{
  "n_layer": 15,
  "d_mlp": 1280,
  "vocab_size": 8192,
  "activation": "swiglu",
  "norm": "rmsnorm",
  "rope_base": 70600.0,
  "rope_fraction": 1.0,
  "init": "uniform",
  "init_std_qkv": 0.02,
  "init_std_o": 0.00366,
  "init_std_up": 0.02,
  "init_std_down": 0.00366,
  "batch_tokens": [131072, 262144, 524288],
  "seq_len": 512,
  "dataset": "wikipedia_en"
}
MLP neurons of a small language model. Each row is named by its layer, matrix (down: output weights) and neuron, and shows model dimensions 160-319. Each number is 500 + 50 x the weight over its row's rms, rounded and kept within 0 to 999. Numbers have three digits each. A neuron's up and down rows have the sign that makes its largest values positive.
A block is one neuron, or neurons of one layer that tend to fire together. Before each block is what it responds to, as a language model described it from the Wikipedia text at the highest values.

Responds to: Superlative and comparative degree words. Degree words before adjectives, mainly most in one of the most, also more, best, first, last, and -ly/-est endings.
L7.down34:463454522447443483526500485471561511493466477467503563463498513420449488572444440495545520640534412556502608488472484585522549542506508558460553481451490525553595471530480517463465502455455534572554577473550456470617465481504598458437407399451492504532498509580565460442595438437426480464523516518493558451503486473471433429467558474561559553503500437509545469506456397508532550621453456447541449567394592630414505529641508536505481548482446607558515580503476458589439562546553462
L7.down356:626451516423437445507498478561526538462504516413431533510517574530516461403370487486493503446460482501479407456429493546552360443577502523496471450464536505494460527562508487431518503518474424427598540496470468469505427572384562472445478518521539519458589592466515546595503459490564509453442548466478501552500428493408490531534553485487565469443477532555438365541517484607458435468461454543554547478557536435474482581458550566444572541524487535565514472476456510453445473555496522
L7.down437:434498537556579530530533575430497475512559568575555472484464528570550424469562491490535591499511523440539392491473437520435421542391536488497490509457547506519424466457501404577538459529400529510468497450585565518475484546582463573436538464399528575473515443603527516572514517470469466477392395496491423503489437484522486465529496547553446512469487454493405508586418562515534441515550491503595515480516447477477489476474522474538511545397504458452498491471520494418591536498501467
L7.down652:431444440506466446411530508500595585507491325503459464498553423544461541543467478469441501569511483450552461387509511471452455446547491445446468486460473524493529471515472500487519502525519416418505544551529457524417501543500513541572520492551574511490512572461511545476516549473429438579489572493551503455454469454536471465451628477494471509452521528527385535497447465579432485601532528428544479441466457597459512474566426567460502478468514506426565513514397437522593543504548480
L7.down717:493521451356484515540424428465395495432627551419414382536425480503507501517456585442522507545508529474462597403466496442496488629536512543527457483498530428456500552513449466484534576527563529495479493535450518441512485446541544484483466536498536481549435468586471540530455521487437507533467499504428497555451453489502487531531517501472491505561456538436547502517591455459469537526453448407471474502613576517466497605569439502476534475528554592573569505516443517517491571483485557
L7.down821:493497493579392534460513448545505544442561537539432495530525509535475489537461582470492484451434537488538442436476578516475504535501439489477501508373503500401486485460521553546536472495575511573503497478550546530522473383544398503464461484533409447583613510452508502543508629448492482482457574489575526378401440557589546470442629498461454452484542528535502535448458494501525518532490429499499594449601477516552478478473532482585550447531502436489462517504537473467470433499520513
L7.down1070:516419413436561484556480451476489421608526507448515411504467579527458526530454513492568526586529379508476383545417571611474496458535551486497394490536455480527460570525403529529493396589392483469486441433453488537569396493426470513491543457530484507521530520514439606567549598452474459511544517523490533550504455527525493411497538438501471561512511476456605589589572515543595532532628502499567552599498484431503501512474544552463482502466571509519612537492508433544463541496504486
L7.down1205:479443461487488498556505502555511502545504518555445480484457442501437466454594483525490547549553482548459550531561511486410490478472518483408470472508487509447569497457557524489552445440493492522469508509489509540408594459534411516502504431475476457523507457499471554571437426518519469424505507373533560459473441690454551493430505513542551477506649508441513460434505526547545567507481457517523486417500468587543441562517510547459473592419549521592474395438424565447506528541535473

Responds to: Word continuation fragments. Second word-piece of a word split after a lone first letter or short fragment, strongest for able(s) after T (Final Tables, Table Tennis), also M-ales, M-odena, Bel-arus.
L3.down18:507575485537543449469451472567540527442471495480510587413513434483522522564450508555467525447493471500506498519457531415506494432579529518540533463563557579496451446592523489559467487510493506514475472471528551522527479508411465515527362576580543563416526459470424441455555514468473542499496483483536599509485513488523511544496377575461461522506489487423504509520482520497480530509528507521502500638561467519507508496445407541511505482527418485596568556438518599506390444534375475
L3.down872:423588587488485552448515543519442509500587470514517438511487517418455469403536550509580436561466478519598382426506515507565574505575488532423450539466508601473500448562487492508543502563547442431423523588550615555470503477384511553463576537460465429520505506519448447523477441500543490512513558530447550527562395574552494432506477402553528444506491522498529465513400458432485485480463471560486506462529482527540494503522517398500546521489516523515492372448441550527466594532471482
L3.down891:500499513517506516551464530549544535483541514475460504561466537432441478579409515512479426542443488527475535561502541449483522560456471426552538531483465441402398497561529466451410584441560548467479465494503388513486522535456571541502504496597461503542541550452516608505451545570456540414532434533405478472487425511464532470442562580492580520535587444512580515478474511511477494505470509481452465562528572454518527500561433486524500490520486468545399391374434464579449487587502449
L3.down1058:496511529582581398546400535570479526529595428553519455505390629507499463429509519494448417493470492468596522455501502610473524493495444398518505452549568500546518526463570520571523544524506429545543496477503496523510409389466518551481403467507555591514487528471559479499509486515571511512514463424491497550528571570451533541584483480414520498584503433581410544551379539493500529587493476510452478600417418451558576476537510493478492485463527480497472609406486521553463447562409524

Responds to: Place-name completions. Predictable continuations in proper names: the country or state closing a comma-separated location (Queensland, Australia; Missouri, United), and periods after middle initials (Wayne G.).
L7.down62:517542503443521477493415463478481507567478499568408547387483479489457408513480538510484521458554444618477518544496497465460538461509484478401463453489383566401529568571460491425417527586526541496507447423499594526536492465519509548518558594513511620498566546470444532492558494555516578533493467519534411484486622503605529445497517613538477441523526453513565442565482512395509564513515401535442463524453389440563492471458453513528466419575512543460446551511484519439459519440414410
L7.down613:461506535452522493520380479404461422603450437521485553528531433423479507586538378497536536537518527462428545510443508479547474430514537467528555513530459560478474460520481474510604508458515557476535558525424394523490444551395456465503525580488515518513374572477549514485444548581443555486387516636541528415459549516575534430366506554480491512595454545534485471588492525556499422507439530505424539522528507486464555507560415485454540491495472512513449466447497567557531541442511529
L7.down641:466496463474495529526545465506436543470542536466492489523596495457491478500518449428569457468499492430585575473475572412478422554545493508508480490526475539493489526641453547417512470511538528520487494472416411421440468502490455490458427422518516557445606483457630441497523535451556521405409557494486433609520501532543500553621575405414572559587459474489441509522547470429519532534515529535505475497539432591412490456432495574520495577498562469541411527490543506405490501556578485
L7.down805:511540451441479442469572513476489661444490466473492511436546453525574483494502461534643479483446584535520573500445488513494554484452567484490493532480468434491504493428415495486496542457459586423529426501426518526537457519514459458584455474554512485446536505463500482509459463499506437503449526520510491565548592477514448419488533472491516508585491416508482454469429445600572536529498522519360435454413454557468408517470616494478506465407471410530494507516533597463485500478619585
L7.down890:440504538489462494532539518440434444464447595478525521430488479469416447454495497469604440545549518547556604512528541472499544528486428481398484479516428566475500530507463558549519544492557469483451489493405584475596519499511518458458539473579537486472519373487552476471495435504494408505438473464463495622412544512556423543575494490500463454446436547512535400464386400467468487531467567525524543490420571464510484497414506534533441399486498553469506550491501565532483506540622487
L7.down908:503519480491483364455520452536427505474641506568366524471528552463517391543397430483468593506538561525582491509532458525416517549484605523542508404527423534478588538493543463441554425443558509520438467547619471489567476393497440442498470571491432526557411406530524437540504540515429461502523488485424454650440502500472503511405489457545518607535532453445490438485498480493528543504512481429451514500486485473499486495469523513453507521566515529486511516480479470458534447458420586
L7.down977:586564499415507448485424498505566364480491533508499529433447484571516520474455489495493468431548452554503475474450484471509472421490564442533505524511540553551474467573441504494462562521628428549538545453461578449457496500522513458479522453527474460582505504599491421534549504441437441465559548527569471496552579433427491480478576562495457482520559515534485418567453445445449501444545525495498418510555493570532560439572469554475498464544399398460492403517450516534507498584667470
L7.down1033:443491613453588522544561547489547489567445495505486476509484420625517465428463501494474499494524574431559560518486560408435542391554533533484547534493472556519519612495502386507462467542456376468511566399506521517517554535543511433421531429471405562500506556545490473382487505449547536540558415488623557502562513461514443458427520525466502499517520599506440505427434575533542508497552538518525523602431498555504565438423538492537533570488555556454478461544518555497545597437497434

Responds to: Word-start prefix fragments. Second pieces of split words after an initial letter (P-ost-al, P-rib-oj, N-u-estra) and prefixes like pre, per, non, post; also invisible marks in coordinates and ^{ in km².
L3.down592:469454487538465513473514423488466562484503515552522511440523523517529485435460485482520497500529573397494442548501486455560536506527571562413488513458487576487452576528439488497510442497577534496475489553515492586561510415546436535466488508444573487557555516558467391497527512513545460383429586523475474573544535521457474539562521443451503568502560584495549532538462454435554510555565464515472442561552491436519442460521488500452550476488550528525285564438571413456498454424555551
L3.down632:513453501509448518518456455518496407502467491546473491557399455568510485466535490474350414500488430476460460520553566500571492525514536580418559476567467383520565512500544542520453496503490520397497476433505490435541433559448499565456482445446451536497568541431527425479486507530486566471503475562569511463485424523548574441486548501491524513512475511489429569471534502521519508511513541498506502549448554512511545564429534469486525495483519403523565505547596527458594456459485507
L3.down1225:362512552457442502465480433530447439498575575569438477516513494564479462513436488525395491465474483507457571457466428498524550488547538462497463483493403447614472491504505383505524479470490510506508561527441559477429461466411457473532471523486530632538485443449515430509573404481498504479527433473475488448465519512524562515486596527504523405415563453466477484604448397524516593472572448466483425544530501501450458525540471516488500511543527590541496514444423519507585505543498543
L3.down1253:469500592513557408409429603488518421467546512486489529543498467524465593466483509479548520506526489509494489388519513572506509522503382505469564399550497433573541499524447528531460509608472447429461604515553558487513466555527461468519491555431569509474595508574513431410568563447507530572548492533516555571465479467488519500520529490463477519517433471488459460480531545464500505603577386462475468568457436494550474612398467536506566477452514543521494487505536485473552382511581480

Responds to: Noun-ending suffix pieces. Final word-piece that completes a split noun, usually a plural or agent ending like -ers, -ors, -ices, -els (wrestlers, surveyors, practices, vessels).
L3.down50:486484480479612509449468465467480520489542466484584562425508505541407540488424436525532393548530435468479537404514546430541470465444416510535599516526476483535555497661509503640509470483515460628434512520530510502412434481451484567569464538515429552538557434486499495529481594540457504533492595436479480504606534655498463530516451535454522473497499472602436539494445524481516475546538463512469550421504561541520529496548577549532444545535513489562597510478560462530490495413549640
L3.down121:453532406433416463483455470518436477446461525495570516490479461527461503530517491564494497463528484456423492500461494444412541569438447511490530580482520518444465432506472538527500526421478538497474565570453447432556437518530501521515418540407449565502552545375498567525558536510506512474443497518417429458475509587546491543496411466447531506464458434531522497546502467523467558501571388573425529445480591459521589446570450583523427504610365523463565540521513552519590492408454580
L3.down1015:511510444517470513526470480487454513447483511503413474382538528442440528531586509509493547462476554577419487492466464444496497558477456557434477578522526485453466388496515508533432506435464498459545509556474517529420453534427412491533546567477421493497525537409529477534580558498544432585422475492512511368514534479476418536550436543555516511433560523373538560527413544459488521386503503580533458566422486529504485438479590492452505470518435448523507518508507433546669555355509471
L3.down1101:426461455401418535483527493566489502502557492461493491478539408500462489470554530513449488487503393405475463535475512507537511553556524544542540439513474537587496485535472552563559504511486447554488533499481483507540487510478593447570497493559546462589485462534519500582495488505552564505482475496403490612493477490481460503449528386456487510527532461469527470621501508468475562537485436464462468467467617525513606534531444500525465426560530507397442432439538472514430507520532470

Responds to: Phrase-final punctuation. Opening parentheses, commas and quotes right after a completed noun phrase or clause, before a gloss or continuation, e.g. "casket (karanduwa", "Center (SCIDR", "unknown, but".
L8.down901:607509400463506476521527458535454465573530511456453382538408453483352550509583573529478475410451499512481473560578564511420400522567447505579522420540436452497505572416515436551426459461483464563537422520543480428474493480556599503516496553500443506500486514470493530576545550573544538496488473526448465547576478577485413562637520486583419554524510459573612540558564543514568561437483475475510584497492454495496583470489469483364455529419626373511505503629577488577540464548583480
L8.down1023:493402599481503502475474538557433558554531470530466464528516513401415554483493508441481535410463564483528550505477569491447487422577547601475514446551495488539569473547525513483470582557436716568467448521504516395550498543426494430509540495471547534455491502565464519419479550448511489329448496471475521491529406534460410585454544520448470483535560489514458608517462509482573446518447500531528462527505433527568464473541503531453457580553493592432416591457557465507428466540575590

Responds to: Place-name word completions. Final word or piece of multi-word place names, especially States after United, also Angeles, Kingdom, and Nebr-aska, in addresses, lists and tables.
L3.down58:488510483493438477541472434479586583567544507545458506522470489515465470482638564514420444620488565488525556528605547421381619457524542514482523493528574518559451521572502491505463462551465470505462546530540485510547538490506439499552447585483512597475484395499481529444493460561534518516534436540497512551504545438523478491557564492486503456539451529416500564488589444501489468512539459458540389487479464554483460597464541525525429415426625535571487489486571456573455504442491529
L3.down687:488547536511437491559463543489503579600522452480454512461496466551518449505514491470568459483459533502520468483563633457472506514467466554589541602498523474457528419572398634522505485489393450436523518580494521542498484530550406559507475458497530498459505496389491509474495526567500479443511397483507476443504505531474453508468509467478547485522585489465412532483437495482567526569541576399435531536593507503408487560465483411395524490464523515483438384489568579548554532473448534
L3.down748:604436493502423460478524506455521446534586566485480545549552442453521501493370401569493539503536479421536604442530581499526539497564474464444589499504546520474491462623461559420419513381461580437468498460489456441505418457493489514523473438525524537514468481516469524439503552458545430527466496507492525498482485526447413506505530518469503513461502597491584466552389482577484523477586561489508408541564559470516591462539522538529467431533459492455455544480458559523408546414495555
L3.down1125:538527494506489505516547371539550471497469526469486456456551534409474460476555492542495410450517543577489435426476512497443554484490531507513479547522563501460514550474455509608530520536493550456511340541546452410524500504576463520460474511543404503499502505531607474468527542468566539491457535439466618564493480510528501414517434519460500540561473558437537528556417490414429528457570384454504457494624458462464451602441550553463486500477439506542574571480479479567471530439529419

Responds to: Pre-verb modal slot. Modals, infinitival "to" and adverbs that sit between a subject and its main verb, such as can (sometimes) be, would come, appears to originate.
L8.down258:450400477472496448453575573484534428466464442558506496480455476508479498471519438498481402474500538522444518372482454442528538535412532615462603500463525487566558533442508432461513581580463558503374476530515534535586443514527521441520449448529468490383513477484542465454468559539526465524560471468534431538478497506434413543542494508556555477509579574515424568513566552520461406445474453498428546494447564481575465489496550530466510492511466483525483522443548481467526512484453570
L8.down1199:507456438543448480516537457545500517471374482567536547524523446527478475470590487621506507465511488536490446475474489542512507585507492518461490442556515505470451466560440478528474460553510436529441510506516495530533479553520539530541497405580512449554515515486445518559485431520481554515572465400490544495531423485534482495526521580568517531516536474504425576548598459541513592465490585400480634538543562533420626560519534501452482568475521471475515522495502629500494430564447501

Responds to: Second piece of names. Word-piece right after an initial capital letter starting a proper name, especially the w in Gw-/Hw-/Sw- names (Gwathmey, Gwalior, Gwladys), also Pimlico, Tijaniya.
L3.down7:515423559523534561477460445462527493450528530491522472494476491538489457485449475498459558494519456515522486458569540507404409540545506581548481399484497445503585414514462483542535480555533560452430413478487491484441581488546438473510493498478604485432494515422672482515438512516456539525520547509508462480418525447461463473565396430545452475521424406579427566576588498427458401579476501473476508454583527416447474453480453513485514496481504463488583474522496431482487416386490502
L3.down44:456482578507530445504502519426598456528531377555487506476608516533540506574507529462510506529562440423585495454498508503488455469576423514497501524452420549489529539520462475508496575466480532419483513568508585509494440534504545497544522440437426535490448549472518490587434544540556450604589578502556529518472519557495564443357470488488537496513455495513481490496481515472461511502520489536503399592453520502477455405495453549386427472443480491426500488519407530518551456461428506
L3.down618:515500565455484529504490488450594457536510459493529346502555404544465504500550511422596532546580600531507499502388554535584452492470537442569511519455435508562537506426438460498498483469465485464463500492471531521513630518494472484512625541543492385477506411553484474547454482507552474431530541392483639452529472455526441487520463510515541528533492528663492420497508551471441621484385575459570489476493531557459523563452539566425488471526525557469490433412452435418514528460479517
L3.down1213:503551497511448527429540395551514412480577499474419463553527515532491484474540452591567502439514513618500458407523469564380493497560483487449496528572468515513554538511523506393543411482477526411504545504397589517487477558469501546411489579427526556545477510521547495553474569457459524530509560502480506489451510488547434491393555474457557559411487531514562516462491588521464471534397600527516372521464463518519601536517514468460477479570555571474482422501533529510604520446516503

Responds to: Comparative quantity words. Comparative and quantity words modifying an amount or degree, mainly more, and also much, further, most, less, greater, any, as in "more than ten".
L8.down397:470446461426597570546474555519496565422533483536490595540459469501486562464430555501494556459446348422509430559493495594473500489574643450472492459612512531487478506558492569453472521413523490493376442506508545548466510456635495470348548456537498570533544603421446603495501605484468393506452429528493454520378464488493554442496500495450544543539430454528548461538495506531520499425476442444527518484502461499609441579552472497510485552453553445487467437493571448492474510532547530
L8.down900:515467423425543607469508466461504449416394549480433556516501523460512525550506477546480495566526420575459463530515515437482522544563481504376420518499499513525516489496430416454562414561455498504373562442459538555492528572482621498470451460625484553470495588498502535446480432402450436583521411475545592517469519508455543446549443502461552489556453408457482431443466496474471483541503555499530509474525453457495422496471496480558472374436521541532611504393512489526465472529530501

Responds to: Before team or name entry. Separators just before a sports team or proper name starts: newline after a match date, table pipes, "for"/"with", opening quotes.
L8.down273:512538459507486559546433472546564545522455494510448528509510484482499451487542548403502431414514480502519489411481473463480405508513412464503506540481565395463488509606518512487497390460415399429496398504481474492511315549542523462465547546474509466483430589533491576519511518464559385412468474450536491470575594525484529471481456519459510521527577511551534507495532494515492449439470494517562540581547420439522521478541430517484474457548623483488466464533588602543559462605371522
L8.down402:540506569470445553489526560497490524483509472506462507541508504503515525422425534607484510464474470553487514511510478510519547584469430510542482504519449433480451548459462429440520496507437571507518543546542537452524537425519447475538417563489543480510438520453477508466435478612411490510406457552447523520467461555479488421496536450467481510496481476529572450553457505456490494469599492540502487522482442383473570548483494485453495445561563466590464416445498524481467498509375593

Responds to: Infobox and list line starts. Leading dash or indent token at the start of a new line in flattened infoboxes, scorer lists and tables, e.g. "- Succeeded by", "  Ajax:", "| 1980 |".
L7.down283:465470551618491412514543490572459470509522546568544502616510470505570502490457461450513471475464465546453444541433485416426444510496434517506496429467511516549476511440507573528454402573530573438440457497484556503474606557397522495467580514503475550462555506417425487594460460491536509537586514476496600494469621558382493638376526566500465498495457542534527442430486495499497434478471471496515464464582448552498457520479573482449537507473521469543485510471482568489482476409513600
L7.down490:524522458486539526555527493443389456476542505546563500490548479502670399449563541513600512496456558584519491385489511336485542513623524572518529553517526454443436592437506490525451555469443530532443495491504607443533578364518578441538462436424572548515434485377480517484489538447487475531484529522470511521483565555521519463439459573464489560515555513521525488511468462481499495494509470552461466548519504516463482422437533440457518483476527496532465462437483556482482471527667513
L7.down590:589510499494492583466668498538586534489503549456477483501474468448473506530488406447491518470439425468468500528388467465537581481513572531456491552516578511527495594547501426450447542501553549484544571591489447521505481500490430630445506489468457430603576441530597470501496547476512514415533501502440538500551469559505456536423562534565528518514473482513470439503599448448513585488481476437524542558550498495414551479521457519502544359471555499489554464544538456501417471440457466
L7.down637:475522483462496491469567442501550521451476525537432452541545512527524444523593540515550538531455523541523520522376525506473551501519552462514502547537497486498557529477530431458580495486512534476387538447395546481554517572539452472525474483486487406524475437541552353491452563547500471499427572518503411538462520526465494417489519617552489467494566441502531537559512519425438569610572519511437409401499530520490530541476523453422434453538558477609484391439511492468536512496514510
L7.down660:596492490596581503505573528493450428434424487403504586469588435507466530426436507458425437453438549494592501461554444458590501512605582559555495523544527467507443514498448509519450486476471454528486478553477545431444423546614587439529468447381472565555479478451574509563536542402513541537507472469561470454477537469509527496538440552470512478532573396526473418599391462458430443575494446507420446423529489479512509509493440460508504469469543480451446552512466473410466503478516616
L7.down1107:481566496508456582468477557447523490476487486436556515480585527460402581464523457417556545468478518508494488504452591455520446557418439462425492445521499418487490519419497414493422532399461515512485559533536523456445456503454513455544434415521558440560533492494498412351495458593456529498566545501518503541484468484509458506485475489512536529470558472529533496482539505501559486549474563561479530487475459449517521466453497578406570522601598465454519446539488558443510582611401601
L7.down1216:492488545457544447497520551537516553553502425557546480478437541483478403475601498503492437431498494556514482437510450474463490581511517527528434522408449503555567469370453517512419484507470474526614474488600565542429452609561431595456478439500489508543477497439524421535578476464467546515465401429571524516519592475480488519558438504434429488608442533541503504560538463509613541426440423558503489548499518515436460611536521446417421495482535455452503529587434512504498532546657589
L7.down1219:559532553516427604500573583523578494445588457466468527544472497557576431435515456486549416429485553445505492463565506513482470524509485585545510489454416454504499559580472514411542418559481534527475470456546416468532537474579442457511444483563568487505448549493598487527476559538619539469514572489489501557519465475480573495565498528443542584543422430510487489481439470525555526435498474513541582539460495478466627552516518521439654501585526484434569470465442597376453503542472525